python train.py --n_layer=10 --d_model=512 --n_head=8 --n_kv_head=8 --head_dim=64 --d_mlp=2048 --vocab_size=15553 --activation="tanh_gelu" --norm="layernorm" --norm_place="pre" --norm_eps=1e-05 --positions="learned" --qk_norm=false --attn_scale=0.125 --bias="all" --tie_embeddings=true --parallel_block=false --init="uniform" --init_std_qkv=0.0261 --init_std_o=0.0261 --init_std_up=0.0261 --init_std_down=0.0 --optimizer="adamw" --lr=0.000548 --beta1=0.95 --beta2=0.99 --weight_decay=0.27 --lr_head=0.00877 --grad_clip=2.0 --warmup_steps=331 --schedule="cos" --final_lr_fraction=0.1 --batch_tokens=131072 --seq_len=768 --doc_mask=true --z_loss=1e-05 --train_tokens=1154000000 --steps=8805 --dataset="wikipedia_en"
MLP neurons of a small language model. Each row is named by its layer, matrix (up: input weights) and neuron, and shows model dimensions 176-367. Each number is 128 + 24 x the weight over its row's rms, rounded and kept within 0 to 255. Numbers have three digits each.
After each neuron's rows, "fires on" lists the tokens most often at its 100 highest values on Wikipedia text that the model never trained on. A number after a token or word is its count.

L2.up914:097170141087102147085144133074184146116121148157140147134098080125124108141110128142141161127106116161136130149121145095104141103148166125130164125125145141166159134150161100098096120150102143118165106139142110184087102142106084158126131094101123171134146115119104093108167151126104120104108161175137109150107155134121155104110125082129136126144156105132176099135096105130124101158167130135093130142143136175101129142143116133110120144088116116149144095097102117121153087134170125132117107124122120091091108110097148150150142140131095120169119121130179150154115139146167101101
fires on: " |" 30, " " 25, ";" 23, "0" 8, "2" 6

L5.up1715:135150155121149124129111081172137117089126112144097093104083123112140141135130094107151104155103143126115130152138145114145151118116154111101099075116135127142177128112145115089099155094113165121117082145156098169114129103165152148100154077116116145147161134143108100116081116175124102098160144100147114123143162084142117082121162142134132137152130119146099127139113101140102155142126114117115151088154117163115147145107133111099088104135094128124149141126093134138108090131130059122167115138128126115112149116095133117119103147120105095138108160125144106090158153176158135142
fires on: " from" 23, " to" 22, " in" 10, " between" 7, "0" 5, " of" 4

L5.up1870:136130116139124150143120142103127094139101109133118104122119120112141096164100136102110081125150184128134106186164088150129140093115125142133072133092106111170139147109116121129107117133122120094150110128113149086130119119140114140105176072129113106182095160089142105113102100102126170132120117116131141105172155165138099117162103128155099137191140152132142132135095149134147104147086162164130111125126116113102105150113076129128155156080085172145166095129082105108133099122139115152155117101099113130179154148144144127128126148122160148136145132117132127126117128132147128143
fires on: "0" 38, "9" 17, "8" 13, "1" 9, "7" 5

L5.up1984:138171138126112151156119112169152144159118181171111140139165165133094144129100138091151092155150144122139111119135117156160144167079163135117135063106119100102122141089081163140068135154110158114129136116127129096140157101130093103122114116135100148101144152081082140081121129138141156117129116090112149135146100127148116114127124139123112183108157121088159135110132130090138085102150100127133146126124149168139119081124093100082127156113105116133118087138166149143103133145168130180118115102145161147176105170106165098093107163121110139087112113125147151124169091184129120124
fires on: "," 41, " while" 12, "\"," 4

L2.up151:116120143146101155143115123097131131144059125127129111118150127128111105126141124108111103129115158149108125165125158154137114102166131089127136140164114108121145093150094098103123142169162126096150129150104134102098110117178099139127148099142098119122093122099129117144155134121114173121143112126121116098143100139152151071147143138149167172165157108128131150144138127122127128160115126118107185167145111134131171114117128161144117125097119138133108070174066133090109086159134096108142112086112095110092129117106120167162166129119151116134105131122143165145162103123165118132
fires on: "," 58, " career" 7, ")" 4, " example" 4

L2.up1261:135158145134127114112118143079171109114078125119129099103152142139123106135086120137162151153146110108123118128125173141099130107106151097150130103144118117166128074123147099160097122110103096131114127148117107106110112167113132097122122152125114104159138107144105104161108126146135152149131142146158103166120158097153147157154148163145110159152138130112131132163124152127153093129149156147124143124120098116109129095146097095119140148117088194171106126076074090139194124114138089179155126128120083134143166147108140154148129113140098127144124121123104133145117107106174153151
fires on: " (" 19, "," 15, "." 11, "s" 8, " |" 8, " " 7

L5.up1178:124139149107155126133114088127147097079136126119147099124110110146170107119167114105178130123173138143147066127132166138135138168146146100130134137097102167146158076127126088133102130104093115161126112142146128160087138102138141108117099108145125132083124121176115171110116160085125149120115141129144132181115120148123157134154139148126118172099156133095160150160120131140111131173168098105068109117091124166106125107157116121110103134118076090112178106138108097149114144146121117130115160142142085119127179106101148102136119110079094128146116138115095143139113142134095140142
fires on: " and" 29, " |" 15, " by" 14, " to" 8, "3" 6, "1" 5

L2.up1605:166153155116151126109128151104141171117162109129142147178120105109122118180129119081157160136142143109113142123119158142126110121134135119124107101152121133180125079117165109133109096101121123133173161117132094097130097120151110119132099118132093116121164150163115151147105144139132151099140124179118105123098150107119147104151138098164174150107170125138170130150130119107138174145123148183139159136151104145124119097129160143108146128120180147164109146141050136096113106110144078165150143111137112079128116137103134108106129123101090094079128162118138168128081118105129135120
fires on: " " 33, " (" 17, "," 9, "\n" 5

L2.up570:134117138121150141106097134131152105098087126106155121145113132118158116139156101140127128127145113144129138166105163131092119141146141156097126102096165155156170109163132117109137122188099103142152139089121096162114148158115117115095123084127146133111161139133158187136130113159114131148108130144144145104105116142125124111178115132153123156103129125159150117072140109110089176087115161149124170165112129134154096079127170125092125103135161155143092112101120152123081118115159128131104096121130114144095123122129152124151163123107114153114160156142129159128171143129145136140
fires on: " " 65, " part" 9, " |" 4, "%" 4

L2.up1236:115104159124119149127118110114167144131100148158100138141119132098155100149142117126127096131123107103107090114146088132137134150115121107087179129190133114118136118102121105142131109142109102156089146125127108112140165120144119092084144105107117176141109115097136091115160147128151134116108120150078151109164169144140144072185137097126146142133096090139132130152169101129080124125103154155117119162127130162154125090113090089083097138155146107172142135156168146146115156134152090138141106130136168138121175120077166153111092135133101133135125173111148154108142107150174107167
fires on: " of" 53, " K" 6, " \"" 4

L2.up275:112156137133133108141148091105103112076136120128130077118145113134143091151128123117115110114149153151153099111158117142082126079175161113179072118104131102128127093151148131180133161163106129135143111140098121114124125150120140125133091123106161161155145164158136124148169116090133134116119148110138117189139097172141130132106113106083135149117111088147156130123145126172111167172173119092092107112140117162149113125079162135162129134149107148123142153107151113113098162090162095106115139131119112115126125120077121137096121116149124147193101123185127163116140137104128151094
fires on: " to" 23, " of" 18, " as" 14

L5.up992:168124116132148160147099142142141128103127128164087136080116128108137108155149138125166109154088169112203138162154115100105147116113130060150160150154086077112140129087111119103130135131106170140102134143193134084133102144114117078150108133116110165097135095114099118114114121117119175109156097124126159117164101124114133130123129123090150109125115110115148165124148135162155122134101092117141149146154141117142135101057150097118143120151080127135106101146154134129123134159130141165154101116145118119123157137104130098148126106142121089128104118169149126095139107124099116118
fires on: "," 21, " \"" 11, " one" 8, " two" 8, "'" 7, ":\n" 7

L2.up1290:125155168123131130141144109131107190160109118148084107137137116137097146149124159100145153124156134111144164162132158124119134148134147138103186093141105148141116120139152159143123155170124128110107176134121153087132132103107128137083113148119132124114138129119121130158142070119121132105126137143092116122129134117136141142160160142131110149091137140158129132135101133123127098148137116179118117115144111155141092101167176138102111107140165157108118110155096110147163098091123106118173112193151103135142147154107147112097103131115153140084110149141127150165111145134120115121
fires on: " " 44, "," 13, "0" 12, "2" 10

L2.up464:143093155167147132137127115148146105166138125166128150150115119151101096112112162121136147092123112110118142122142153108080099104122146096089116119132126105136134136145116141056146157142155158109106149116152182110110097081132118120116089143147124139067145131136154117135164132134098139106151110114115133085130139115134137112126116186152187143082097118129127112148133102109143126092112148147116106156161122107106129094138141160145175119100098100155105122140135156116095125146134108105105120079127125118110142150089088172183154118134110127107094184155162135123137118136133132157
fires on: "," 42, "." 20, " career" 7, " came" 7

L5.up328:162158116122126136106143167122106131103142087139097150116125093132098157121128147099130147145172141152121081136113135150152123079112110143082121121134108118148154133156129148100107108197091098157141147147114144129139115143140139155112083132135077148115095152107132160108139126123134188113167149094099092197137189127115156131124136086127140129136182111134118117139126136106109122125158106142071147111105119137095120124096137127066108108095137176121137143099111098103149103151124131134162119126098116106103111135071156145143140147068176149109127095065140085145157123124110138092
fires on: "3" 23, " in" 18, " at" 10, "8" 9, "9" 9

L2.up393:120148163120144121146131118113118128155105108106110112115131122136141153142131156132166112160122088125066127123120101081119103072142154131095078137140142128132152135123136120119105132111123155110155100153129188135117121113120146112150158108127087164099116134160119138081126118165153109140134165085161145150104142123163099122142121124154172163142131182145165117163104138107107097126123159115116153150106125162091145157170094152120111086118128096127109105132076135139151090110130132162138094131129150146093135130111168114118157135134106109106148162143139104120141155110112101171
fires on: "2" 15, "8" 11, "7" 10, "-" 9, "9" 9, "5" 7

L2.up1013:091139114150148159099157115107111144152103153117164114172118142155138137143132137130120129103086129160154143162184169089148119148105125108140149117137137113142158101149080080089121122120132125159155145143134092161094129149079109091094143149137151139141123138120112123152178104143114090124125136163114112151150145111141126155110082110137143085142181101124122139147100119118140151121150119119119160135119098144075172114124183132111163153081104101148115145115163112123105102142159088137122093148095108133116112134135140177143096159125131146131153106136115125128120106131144090102
fires on: " |" 42, ";" 13, "0" 11, "9" 9, " %" 5, ")" 5

L5.up1581:132134157151130129129138122113121112120098108154149084141104121154106110124155133082118126102144118101101127148135110138123129097145133126150123113084124137169170132160129114171114149131111143161141123138151165155163093106138121133086108102103094130084121103095117128074096145140148124100149147111128154160111152118082117137117117137135177133152153147069087155096102153120107148138120115154079087125108142170147112116140073087147107101103106153135133136140125143124099085122132125145173091121095146151155130165106143155111147162115128145128155137110131078100132147149161099166
fires on: "ad" 18, " Al" 11, "7" 9, "9" 8, " on" 5

L5.up93:114109102106156145086111135139096131100118128179112138094088098106162106150120127137136135122107167131130123121171117122121145101123152103127140106118135141160199109108170113106120118105100130105147149120099168119082100099134099142151129101145086113143138106110150128182145155127132089126126100128101121154125150111135157108167163136137129148123113138152152164162126162115111115120164139144122119123129146116140091127125090127158123117105144150122162072120072122069158138144153163134096135139100119100141140093148113177112105100129120158149108168105126109121164141122117111121
fires on: " have" 27, " a" 9, " all" 7, " any" 6, " Most" 5

L5.up175:136105098138146150147133135172152109142078169121139114136142125143149175166124152139137099128139159092141109109103119117156125149086177147133122133122103093176137104100136121128083138133096108146126085119108157109145180105093085098078088091113130110133131167161127155109105101166135169140137114129132161118119145161090118090143111097103138164156103133096128151125171134114147155114117177104121103103132104109132112152099117104125138106108140091114067106164100110147115161081132092152137102147125122149102146159111137121126110173116078105091133151137153114138133132117153115128
fires on: "0" 17, " July" 12, "," 12, " October" 9, " June" 8, " May" 7

L2.up133:109129143142102137115110146108140173124089145152105104148108132156117114169131107148121141156131123165133127127124106132112192135113139112152132123108142161118168071161158122111121128131108165138125137120133152192089113156094088118125161133164140109094105102129148105165154111104146094128129123175132156123146147141135149130126098066128150134125145110146158124110137125166142134125132113103090142114111141152154142132174152163114171113065161143139155116134162102120114107122162109151124152118097122114146136150130095135151139153094115127171118110132164129106126113099096101131
fires on: "%" 31, " |" 24, ")" 11, "0" 9

L5.up1289:163136136087145147103153135105127151070120160122144119129112145147114129145205170147143121113156107115103147140146100118128096112110177133170113102118151115105155140137131108142133136169161113156177105137106133099087100116134088148154151124164115138100158142100127132116152133181110080112136141096172124145146123132153114141133144145127119116121140138142142170183116171093160143079137092139082114125137060116099105074167109134118118125119138142145152121123090132104094114114114140139161138090138170137139099144137093123156153126101156157152112142157167140096125099119141140127
fires on: " " 27, "ing" 11, "al" 9, " elected" 5, "L" 5

L5.up1661:101143217105118120134127125121120096109101127162115133101142145142137144144137175162137136163106136122100103125100111127133132148112137161125110116160104098168148096137136150128129136127128141158158084153140136141104105130151098123082165171077135112118108142099130101126155122109149102144125130114116152184107162139141119092174166185146120118162132123117136148187154186188123149099136128134152132106148149120131124134171122073094146115083117141080151120161114118091157122096154135138122107154135103111089131097110150168130101157100107086097108108117150093134131118140164077185
fires on: "0" 30, "2" 22, "6" 12, "7" 10, "4" 8, "3" 6

L2.up813:156140091125150150127138084122135158100100152153105106097133133121153111102116142102124123153120154146127126118117146120146167062130149073131141093139127117113142130135140090183139142118128106112139157144104115116076118166100101097147084167127083175160129115096131124100183155115127121135099131114133098201132089093159169128119124098087129136121137120093113120159101168136140144117120150126125122131125107129111147090091138166153122143131083145083138083128150141134133148094150177153135135135145146119177145151051085111178131127097091133177091163096133127113137103132129089149
fires on: " the" 38, " of" 37

L2.up266:113181107118176125121087136166123075140104125144142150180119131175154117142136130140112136120161136164109094132137178126136154096157174150114124113151097108112148081150141101059100162150104144120137108135099141098124103131109125112136109130128125162154100121154149108129138131120151131152132158112100118168148124144160132096112121113149191154148149082087120162095146132108136151105128109141089170163097121146151151133139130123080150120121124143139114094137120121126084151124103098131144124079099172125096140143093151162174152099098135118115146116120128100102112102140115143148
fires on: "7" 15, " since" 14, "9" 10, " to" 8, "8" 8

L2.up135:095161123161152149094105132098110094157099114149125101184125097095103167163110132088116123143130165116092119131149163118150133131106131091145105150116122145129169096170107116128108174108135121167129129130120156154112105112132144084167095120161105148117150130115134130180092125149162160068172131157104097166135122088172125133148120158138109161124124140089140165132135140133145132106118104144094130107103149119106107133168116124136166161128130116147099119148135158132139142141098147144149135121146147120132147121131156130156128140146148142156107151107123149131148149130111115139
fires on: " of" 19, " (" 13, "," 9, ")" 8, " for" 8, "-" 7

L5.up1449:163130153111148139130124115177143093115138139120107125134109130124096160163128124109143102139132122116136083092118106108139132140111118128115152099144091162176150130114116160141106144131126125138139128142144118090156161145127134116097130090157153122117131152119121137141169136165146118111127151149146128152151147112179108113167091130131095156153133133154134100151110082140111182099125145166084165154147139130135153153128109119096110107097152106129138137129096084169131115082180146138159163121139146115105113113144109149125083145154105129130144188096127151096116108149118146125
fires on: " in" 53, " of" 13, " across" 5, " with" 5, " |" 5

L2.up181:112127146073136153065133124086165109143122138159142135139111106114147091170152100123137133139149118141108154165183117130130099140112105102118135078136133131087172119116147096096116109126145089166107113110159134161131124148117117122106118132148109134094156137086111132168139123134128104128168172149109117153179146117110115104139127139088105152129171085126104124074156091127127135135076123161134158128092136100165163105165137155078121111128144099138103103123121143109153153133152137147149117087131177125122171097149187187165141114136102135146118171114133134098175137145086115095
fires on: "%" 25, " |" 10, " of" 8, "|" 7, " (" 6, ")" 5